Weights of a small transformer language model: 37.6M parameters, 5066 steps.
MLP neurons of a small language model. Each row is named by its layer, matrix (up: input weights) and neuron, and shows model dimensions 128-319. Each number is 128 + 24 x the weight over its row's rms, rounded and kept within 0 to 255. Numbers have three digits each.
After each neuron's rows, "fires in" lists the words (lower case) most often at its 100 highest values on Wikipedia text that the model never trained on.

L12.up135:153129123150136125141123122118137129134176154124176119110113143134102155120090143133116132149146109127146115114150137142121177095132142135113112158129073168045086108155124115096150148106099144145077121167124167117083114146128122097124126125127134125097174165125108130099155144146144141120146155123122120130136134144150122191164140146113105187155102109104133142160095121052182177156167105148132131136059082125128110152100129132158143131084131134111122103082153182132112136141152140143103137085145146109119147115132094140124161136131136142102092123104149149135129130107207161118
fires in: "and", "with", "through", "to"

L8.up780:151085123137160095163131127093151133124149109166131123152107059149087110165089120119155144055129120156110138155137118161106155109156117112134119151147179113117132147140163095107134120112158136153145107142150108135174117127166111126163152161152111161112165100147140123093121137114115159145117114138142101112152124134137133115151103086097132086121113130113141128102114145111151103112147091123147112107130146112143133152139105144150143116143097107184129131149147120096150112117116111107112117168136138169148131078107152075108154108147114144134155103116128170154117075137142169147
fires in: "8", "0", "9", "7", "2"

L16.up203:154121137111137126132142127146122085130121112152133096169161104128163100135147154135071126154108126144097107168133092145113180164092103121109125154166114122131102142101106097151085109150105139124123170103153148094118173087128153122176111153087161134165151145141119108117115154142108118108143165092153129107143138174150154155131147119148126136123126088114127129163130101110140151112138113122117119133157112144084112142107157162075092104160099107092125192096124105104164152125106150145154144154100133140122115123098144143136110106132076135119125099112162145126117157154120119122
fires in: "from", "with", "to"

L16.up197:116169174148086117114125105081146136129111101123076121099187107124132131136119101112146124200151121145134131141152110090165161127128141170104146113113120076091092116084129138168125107151091143126151116110086140138149119141149108138130100124123152151123112127146083124097090109127105123140152118131118104127170170135148156161146183122097126108134075149118128160161166124116118141087138089120085147162122140151142138175128096126117130135137128166174128114140103120132138124127157160143104086110138106143156068102090119136144068123132103125116119078111119111128147108155141101111
fires in: "was", "been", "to", "as", "be", "is"

L8.up914:099135148134124168138068130154112089140114111124183100106112147095142124151113104132129144135138143131133108117147096109136139127101152145116080075099168139118116173139133121121119121141134124126100117103113133146128145124127136057180161162123102133154176160119152137175160126141146118178115134128077153095176143143109115106144167125100149140119094162078117076106095137102183121106143136128111097138120144126129071146161135145149143107121133138131129142170103112174178109150165100119102094144118163123142146147089116126123123140104126101114138123091078147145099102134126140121
fires in: "later", "this", "year", "short", "season"

L7.up1002:127109106169112152106141141109137126136121107124090155132113128113091146132143075100162146095113107143105108122142045097056128146154144158134123111174120123101093100128149103115115112155136114144153129162129108178157099105151134136146116126104093153142117126141158133138096153161138123125109114089083112145124159132135131177105122137122104158140138131132122132132133140125135123117168135162137109112108123091117155111108098157147141163144130144176118152194159111137118132140134149110092104105122123162142168118147102128124189128160149130165087094134140085105106138125094128143
fires in: "9", "there", "featuring", "7"

L14.up268:118118138144115152116118116096145103139158133130125103182126139109112163146120137122127096144136126091150144087146129128115116111126149102112132128126109084080121150111105114134092099112164124195144136143150082128155156133129112122154143152096128093142136052139157105120102159157165110123101132120127131145146127106105155152120122147131119143166111166126152119154071127137112102077156104129184110156128148170134099123113139130126137090108151124132109117152163118136154133121104159131148142129184130135153105108108125150078156099147116084149128154066131153103174141118118150129
fires in: "of", "was", "also", "later", "into", "under"

L10.up163:089093152151129123106124071159073110122157112127108137115142117108184139122108163133168096122159156094156136115141080145112153129106160130146150126132147181138102172093128123169153122108121125160137152145144132130143119118109128125179120078113101152130155115114108154123097140142151145131182134098123097135132173158133162135177083144138133128122094121155113137147162162133104138130180093087148125147101133116116119104090132095159164090098109136141139136144092104103105151143123146128141092110144152146126110117100120136114085075125120140105158079111166156116105165166131106104
fires in: "for", "as", "to", "named", "of"

L10.up173:119149158152116142157156147160148158094119150118138123134117151102129132088129170201094100147127129129121114087138104145090134112142147095125119099141113120079127121122135086143119164165132082111109117131117151168153173086131134122150119122164105123106162147064127169166143144134147137123131106084152169127129169115110099117137110105118106143152122136128119108126117115122142151115160172117140106119094140099141153157122150128136188127115160135169130084158120132114119095140141145103135119105113148102119132128139101121112144153113109118127130157118146111152145170102161145128
fires in: "each", "this", "later", "that", "then"

L7.up1100:100144121140164142093135104131154101130119136163138111140089139177085142122100133136149132110125139145156170148148133145135149142130120128145119117112137118121114121145138153107108166068136070131095115115135130115135133064120103090167171118142142157131112108120131138157097183132106152130148118140143109079129172055100142093100078163137140124135114091084144146126090129106117104101124074068130133090147134133112178123141109152127143107141106139098130136150135140128139156131127107133093174150142101118140123143137116170117187143121172087152117132151126159110126165110114129149
fires in: "of", "are", "2", "were", "into"

L7.up247:166128120089153169058116127131099097139132137122095131110140099171123123109108143134118115120114093140107151129168147134124112131157106145099131136176144148086135123150102118136153141147139173124127139110166137100168137097174101141185143137147126146138129151151160110138138118126167150140109148151156134108140103167128201128133144138114097163132128108090154116198124098118061158134157136163142147143134117113113104114139113131120114123144143134122127106136133173179151148112103114116117159120121150100172142137143061127073129111138138159097147084142123145096153140153132107154
fires in: "with", "to", "out", "born", "by"

L7.up180:117134129123123121149136130134181136123122123127118120160158127129139112120090130103147160127113130143139113144152162063139111122126142120157100077108153129112082174123198163096141183153141170143115113168149125155084167126121166117113104093147119106151134127127167092150138148165118151099153127082139129122143152158087135148131151124125083131133112126124117141155158161122110136119168152146090138107137155132124125123095062108134114123171119134096142138119117093114135114148118137141184156184135142119117148137093127106140083102092107102152097124138134155122115100156153124135
fires in: "some", "most", "no", "much"

L7.up535:103111116134140113107128145142124132146147139163144118127185115104095122108153163129162117083125091136154133165125129138144136146155153140152210122131107117132129122058125147124117151101129106079110107124130095138142135137121134116131120108159113114141145138131150128099098123134156193130140135133088172151064110123157175133143116166168122130126131175129108122138131136115165140113133101097125150151126131141154136130112157163146073115139117126150085125111126075140100117114130117132135137120192115100111174146161077141166156115118118097092124161132061130095070122141102159156
fires in: "where", "which", "if", "provided", "there", "allows"